config.yaml
num_hidden_layers: 13
norm: "rmsnorm"
norm_eps: 1e-05
init_std_down: 0.00304
lr_mult_o: 2.0
lr_head: 0.00414
max_grad_norm: 1.0
decay_fraction: 0.696
batch_tokens: [16384, 32768, 65536, 131072]
dataset: "wikipedia_en"
MLP neurons of a small language model. Each row is named by its layer, matrix (gate and up: input weights; down: output weights) and neuron, and shows model dimensions 160-287. Each number is 200 + 20 x the weight over its row's rms, rounded and kept within 0 to 999. A neuron's up and down rows have the sign that makes its largest values positive.
After each neuron's rows, "fires in" lists the words (lower case) most often at its 100 highest values on Wikipedia text that the model never trained on.

L9.gate432,197,165,192,194,203,171,243,213,198,228,195,174,220,230,169,195,202,186,215,214,215,207,198,221,229,217,205,209,173,199,160,166,194,203,178,177,222,192,200,204,186,230,211,200,152,204,218,212,213,209,192,211,194,196,214,205,212,205,204,218,198,214,214,187,246,181,173,172,182,176,162,239,217,210,185,197,213,196,175,189,207,201,219,207,181,222,193,234,229,206,206,224,207,215,201,223,218,194,235,206,181,215,215,190,190,209,230,228,215,188,197,187,196,211,168,197,155,179,199,192,154,227,192,201,188,198,179,204
L9.up432,197,181,204,182,176,214,185,194,192,217,205,212,230,236,181,209,194,181,221,229,212,206,211,170,206,228,200,211,213,197,208,218,238,205,192,227,240,213,204,180,231,225,206,186,191,190,155,196,182,199,212,236,193,193,216,189,202,203,182,216,213,209,188,193,220,193,205,219,181,168,203,215,178,216,195,214,222,192,214,222,207,205,203,223,210,192,201,173,224,216,228,207,199,184,184,189,215,213,174,196,200,186,198,209,179,168,160,217,223,237,169,189,177,152,174,192,169,203,195,158,129,177,225,211,170,211,174,236
L9.down432,241,199,199,158,177,175,220,216,239,217,205,188,200,189,188,225,203,159,199,246,201,189,192,220,218,184,178,175,194,203,186,142,181,205,189,210,189,180,232,184,208,238,208,191,185,176,213,204,237,218,191,178,185,205,217,238,182,190,174,172,195,183,176,194,194,188,197,195,205,171,207,160,203,162,199,161,245,163,188,193,184,236,181,208,199,191,198,206,171,207,226,214,206,212,219,204,194,217,218,203,190,214,187,209,212,202,243,211,208,192,215,215,171,162,180,200,214,239,213,157,213,216,203,184,199,188,171,172
fires in: "in"

L10.gate724,226,186,208,183,220,199,175,206,237,166,199,202,209,168,218,205,205,165,197,198,210,198,223,187,222,175,243,228,180,164,228,191,235,195,185,190,241,240,199,227,211,216,202,201,197,174,191,191,236,206,180,202,190,208,199,213,202,197,183,226,176,201,189,208,177,175,199,168,190,192,192,187,241,203,191,206,180,206,209,170,213,174,179,228,172,212,169,208,198,214,222,216,211,191,200,199,232,206,172,189,173,226,197,178,222,210,174,190,214,217,230,201,206,213,240,235,181,189,225,175,208,195,173,211,203,190,198,177
L10.up724,233,193,189,200,178,183,178,198,233,228,175,216,216,237,173,187,228,166,233,205,201,200,217,175,171,227,196,215,216,205,205,199,209,186,185,215,209,230,203,213,181,185,202,184,215,215,205,182,186,196,209,217,205,231,211,205,199,183,212,238,217,231,235,183,189,176,196,204,214,191,191,207,199,222,204,213,188,187,191,191,219,228,193,196,193,221,207,209,151,203,233,197,188,204,181,202,218,209,199,181,205,186,241,215,195,167,176,193,212,201,189,184,216,192,190,209,186,179,185,205,177,187,254,234,212,189,185,212
L10.down724,209,206,200,159,232,168,212,208,207,191,211,158,190,152,185,193,185,211,204,173,232,187,188,221,226,206,196,237,218,222,213,157,165,233,164,178,185,175,218,167,198,197,193,218,183,204,155,195,206,191,205,188,194,150,182,197,214,207,202,190,194,158,158,211,221,225,219,194,202,226,177,176,223,206,202,192,215,211,175,220,221,192,215,219,196,171,223,165,242,176,215,189,207,221,199,195,190,201,198,209,212,185,210,203,170,185,199,210,164,200,239,183,184,223,198,197,203,226,212,229,203,189,169,193,197,215,202,209
fires in: "of", "in", "during", "for", "throughout"

L9.gate273,242,209,216,199,213,205,187,188,216,207,153,216,179,188,180,172,174,187,190,217,195,226,221,202,202,194,170,183,202,196,221,160,184,244,205,201,177,179,202,185,190,199,233,194,204,210,232,193,200,203,217,229,198,203,191,228,209,195,167,200,232,197,209,191,176,172,215,191,201,187,189,185,222,172,185,194,192,209,169,208,181,165,180,228,173,209,195,195,236,196,228,209,172,183,199,191,211,168,197,237,209,223,181,225,196,185,215,177,198,205,221,213,217,185,211,217,164,220,143,224,228,161,172,200,205,200,210,225
L9.up273,228,198,232,205,194,174,184,216,238,204,162,196,200,174,172,176,206,179,207,177,208,178,170,209,202,206,224,222,218,204,196,182,231,223,245,173,187,184,213,217,204,165,196,228,205,190,198,201,222,194,210,239,202,169,187,169,206,194,229,233,218,188,203,213,177,198,187,225,213,193,216,191,230,203,225,202,228,195,246,164,186,233,204,218,184,201,192,206,185,237,197,224,192,208,230,218,204,226,209,196,187,186,235,207,211,209,223,187,206,186,215,166,230,203,228,232,220,225,210,228,217,177,195,213,207,169,211,266
L9.down273,219,196,219,236,186,202,208,199,213,190,200,237,184,188,194,208,162,185,195,164,183,206,236,223,224,228,219,217,226,183,244,220,209,239,203,213,201,189,155,220,229,184,193,194,203,178,184,187,201,218,211,229,179,189,235,210,216,206,192,206,224,177,207,184,153,187,219,195,209,170,205,210,203,199,186,175,174,189,219,200,200,204,227,182,217,226,217,167,208,185,204,160,213,210,230,201,224,221,188,218,231,223,212,184,219,226,233,204,201,182,194,174,211,224,197,245,209,214,163,184,209,213,178,186,179,226,185,187
fires in: "of", "to", "by", "from", "had", "is"

L6.gate321,165,217,184,189,225,219,175,214,244,240,185,196,196,216,204,224,215,190,216,177,164,197,215,180,205,193,198,213,191,201,188,186,189,174,194,175,222,191,205,253,239,200,218,172,199,231,148,192,172,210,189,181,215,208,212,198,230,178,241,221,208,191,182,227,192,197,200,149,180,226,215,203,215,203,197,187,209,203,213,226,198,173,194,178,230,222,205,223,186,168,229,226,169,192,169,217,198,204,243,161,212,209,206,195,205,215,213,200,248,204,196,168,223,253,225,203,240,243,179,206,176,219,151,203,215,197,187,231
L6.up321,200,184,197,209,215,184,221,165,200,197,202,212,214,202,226,217,171,171,218,199,217,184,190,217,215,200,180,244,223,245,196,209,194,188,184,200,211,183,237,222,211,230,201,184,199,199,175,175,149,189,185,220,182,204,218,199,239,207,183,213,224,207,225,212,166,197,231,217,176,198,188,190,212,209,208,229,193,186,196,200,208,211,189,176,243,194,194,203,175,196,218,191,192,159,228,242,163,216,201,180,184,231,217,194,212,231,191,190,203,181,218,202,199,195,213,189,200,203,200,160,204,200,200,208,195,201,156,204
L6.down321,179,226,182,173,219,197,175,168,221,207,193,225,190,200,226,197,225,193,211,208,195,205,203,212,195,196,236,181,204,198,177,168,205,225,182,176,218,193,197,193,223,200,213,172,183,211,186,190,190,209,170,185,213,164,174,189,211,195,234,234,169,218,182,229,195,192,210,162,189,246,231,172,179,198,208,200,230,203,201,236,209,222,189,165,198,201,169,225,189,183,217,234,208,188,178,205,193,200,209,179,189,224,218,203,205,176,217,183,200,254,194,181,212,172,216,216,234,190,161,217,237,247,185,197,203,205,189,206
fires in: "on", "during", "according", "while", "as", "after"

L9.gate628,192,202,166,191,203,216,179,187,216,184,182,221,191,175,191,199,193,203,208,202,231,164,234,180,240,178,186,179,190,167,186,181,179,216,170,185,195,205,202,227,180,210,185,209,187,181,229,232,162,198,168,195,158,174,201,151,203,201,201,218,226,187,181,205,213,225,187,180,179,195,205,207,219,192,200,187,222,187,225,196,212,210,224,225,199,172,195,224,178,203,198,210,213,218,191,175,181,209,225,204,175,222,206,196,193,153,183,184,184,180,205,196,179,226,180,198,183,215,231,191,217,154,193,244,211,179,186,188
L9.up628,176,182,178,198,191,187,226,201,204,205,185,218,202,168,222,203,191,212,187,209,228,170,219,163,206,175,183,223,247,193,228,201,186,214,197,200,214,201,178,214,183,205,194,190,209,199,191,163,179,184,202,209,194,196,221,142,193,201,191,165,202,194,188,173,192,205,182,221,195,199,165,175,188,214,233,197,202,203,168,173,188,207,179,179,211,223,207,191,210,217,225,176,160,193,176,177,179,238,204,197,163,215,199,193,213,203,203,203,210,223,208,166,169,215,212,201,190,189,214,180,209,208,191,181,186,184,202,194
L9.down628,216,200,236,215,197,173,204,198,223,206,208,201,204,220,189,185,216,212,189,203,221,225,230,194,179,236,211,172,181,211,196,195,221,233,202,187,169,207,198,184,198,235,212,199,176,236,190,202,172,182,208,168,179,212,206,191,210,216,205,194,167,233,186,247,183,187,194,139,229,220,181,228,225,195,181,188,225,187,228,229,205,195,168,215,169,196,183,206,175,196,209,164,218,221,238,217,220,217,185,195,199,217,191,186,187,211,219,187,222,162,179,197,201,204,220,220,204,200,191,181,158,201,153,177,238,214,177,158
fires in: "as", "while", "according", "however", "well", "later"

L9.gate106,202,197,188,214,167,206,200,209,189,218,208,168,189,199,222,180,230,221,225,203,169,209,208,202,198,178,222,197,202,202,149,220,230,191,197,225,187,223,204,162,226,209,230,168,176,191,194,211,197,198,189,227,176,199,159,203,215,210,171,247,207,213,176,194,216,178,189,180,187,194,191,185,236,198,209,213,197,222,229,207,205,220,182,198,190,188,169,170,191,186,178,220,197,203,210,214,243,241,203,235,215,222,203,177,182,183,179,172,195,191,176,219,188,179,183,196,192,198,236,192,158,182,191,167,204,201,229,212
L9.up106,202,183,159,199,257,211,224,209,204,161,172,192,170,198,183,209,184,204,217,202,195,184,189,190,183,197,171,180,212,210,166,203,167,210,190,208,210,204,184,190,231,199,236,248,188,172,237,177,214,206,164,204,215,185,213,193,182,173,192,221,174,220,209,184,224,231,163,225,188,197,181,186,166,216,217,200,226,221,221,218,156,187,181,192,173,159,207,178,174,235,183,204,218,232,191,195,140,172,187,232,202,210,201,239,186,163,196,214,195,194,219,170,201,183,218,246,166,197,209,204,193,162,198,209,222,195,209,235
L9.down106,194,220,182,227,193,170,169,202,180,205,183,189,194,191,189,190,197,227,217,232,232,225,233,211,190,207,200,215,191,174,200,206,259,222,196,175,180,201,171,183,199,188,218,185,221,199,206,220,172,204,220,208,191,195,193,156,171,216,204,186,219,204,182,207,202,168,207,191,205,194,174,194,209,200,181,182,186,187,210,198,227,217,205,218,224,215,175,180,203,219,194,241,221,225,158,215,202,225,211,177,199,205,190,191,220,207,204,165,194,249,215,194,244,240,206,182,212,225,206,197,217,212,186,188,187,181,196,185
fires in: "of", "on", "in", "to"

L10.gate778,202,220,245,186,162,197,149,191,244,185,180,201,165,219,220,188,222,193,230,193,197,189,198,167,189,215,207,180,181,187,217,171,169,237,227,201,218,218,206,171,203,243,194,198,204,176,179,220,195,204,179,205,199,203,178,179,175,196,227,217,190,181,228,179,217,199,166,210,181,170,207,207,203,229,156,183,202,227,221,173,169,191,172,230,211,179,207,195,204,197,191,177,193,198,193,193,172,183,198,212,215,204,184,184,228,167,236,183,196,197,197,190,220,193,172,237,209,199,215,181,192,185,199,224,185,204,227,188
L10.up778,165,194,188,183,200,202,180,215,207,220,195,165,234,216,172,196,220,179,232,219,215,197,179,192,218,211,200,197,222,209,233,188,206,183,213,235,204,194,192,172,213,205,193,184,179,202,177,207,199,207,192,206,212,175,154,219,194,180,186,220,228,222,178,216,175,191,175,171,210,203,183,209,191,168,203,171,231,218,212,166,202,216,228,222,177,195,208,206,229,222,211,171,184,208,216,171,190,212,184,186,206,211,204,170,202,225,231,196,193,157,208,211,189,165,166,186,199,221,182,159,162,173,198,202,225,183,180,188
L10.down778,215,222,209,216,230,169,178,188,192,203,256,223,197,232,209,206,210,202,179,214,179,220,217,201,205,216,188,182,198,228,186,189,204,250,183,191,219,187,192,213,197,259,214,191,219,209,219,199,184,185,204,233,195,223,207,169,201,234,218,204,191,168,185,204,191,182,204,198,217,217,213,219,219,229,221,186,181,217,158,213,178,214,194,185,206,206,196,183,190,171,186,220,234,165,216,213,218,212,195,222,188,186,182,189,169,206,215,191,207,229,230,158,205,200,197,219,195,216,208,218,198,233,173,184,195,176,182,264
fires in: "the", "at", "in", "to", "by", "for"

L9.gate111,209,212,220,157,188,142,210,180,213,203,248,157,190,202,168,217,178,211,171,203,195,164,198,185,200,196,202,200,183,204,183,202,187,215,184,209,220,200,196,231,198,208,219,140,223,189,214,190,208,191,194,185,156,176,205,178,172,221,211,237,197,194,184,167,180,191,195,221,184,186,221,224,206,184,188,217,229,204,201,229,226,211,187,188,218,203,185,184,216,206,206,193,208,208,222,215,185,229,209,221,200,190,202,228,205,198,185,201,204,220,205,243,210,207,196,188,197,205,215,217,193,191,217,170,214,195,172,216
L9.up111,193,171,201,192,213,197,178,239,214,210,193,189,178,230,224,219,230,200,234,215,190,171,219,179,211,174,174,214,250,182,193,147,201,224,221,197,186,175,187,190,207,218,220,201,207,201,182,226,187,228,217,211,179,196,197,192,203,206,222,239,218,197,228,209,236,203,210,157,209,169,206,207,204,216,218,191,210,202,240,191,168,227,218,219,228,188,192,192,179,215,197,197,206,210,194,193,201,183,186,193,182,212,197,235,196,195,212,180,178,218,209,162,198,207,174,159,227,189,191,213,152,166,233,216,205,177,189,236
L9.down111,169,159,219,144,204,195,176,215,185,190,222,206,199,179,183,171,194,225,171,204,179,205,194,228,210,234,223,201,209,209,210,187,173,212,223,193,210,202,206,234,228,187,229,179,208,200,184,194,228,187,208,230,169,163,192,221,216,235,214,217,169,176,208,186,199,185,199,217,190,221,212,188,225,194,192,191,218,205,192,176,230,216,175,202,187,217,178,198,205,193,211,232,193,170,173,200,202,209,207,244,173,171,198,187,202,211,189,206,211,194,205,229,203,208,190,182,163,166,178,203,192,222,181,170,211,181,199,201
fires in: "by", "in"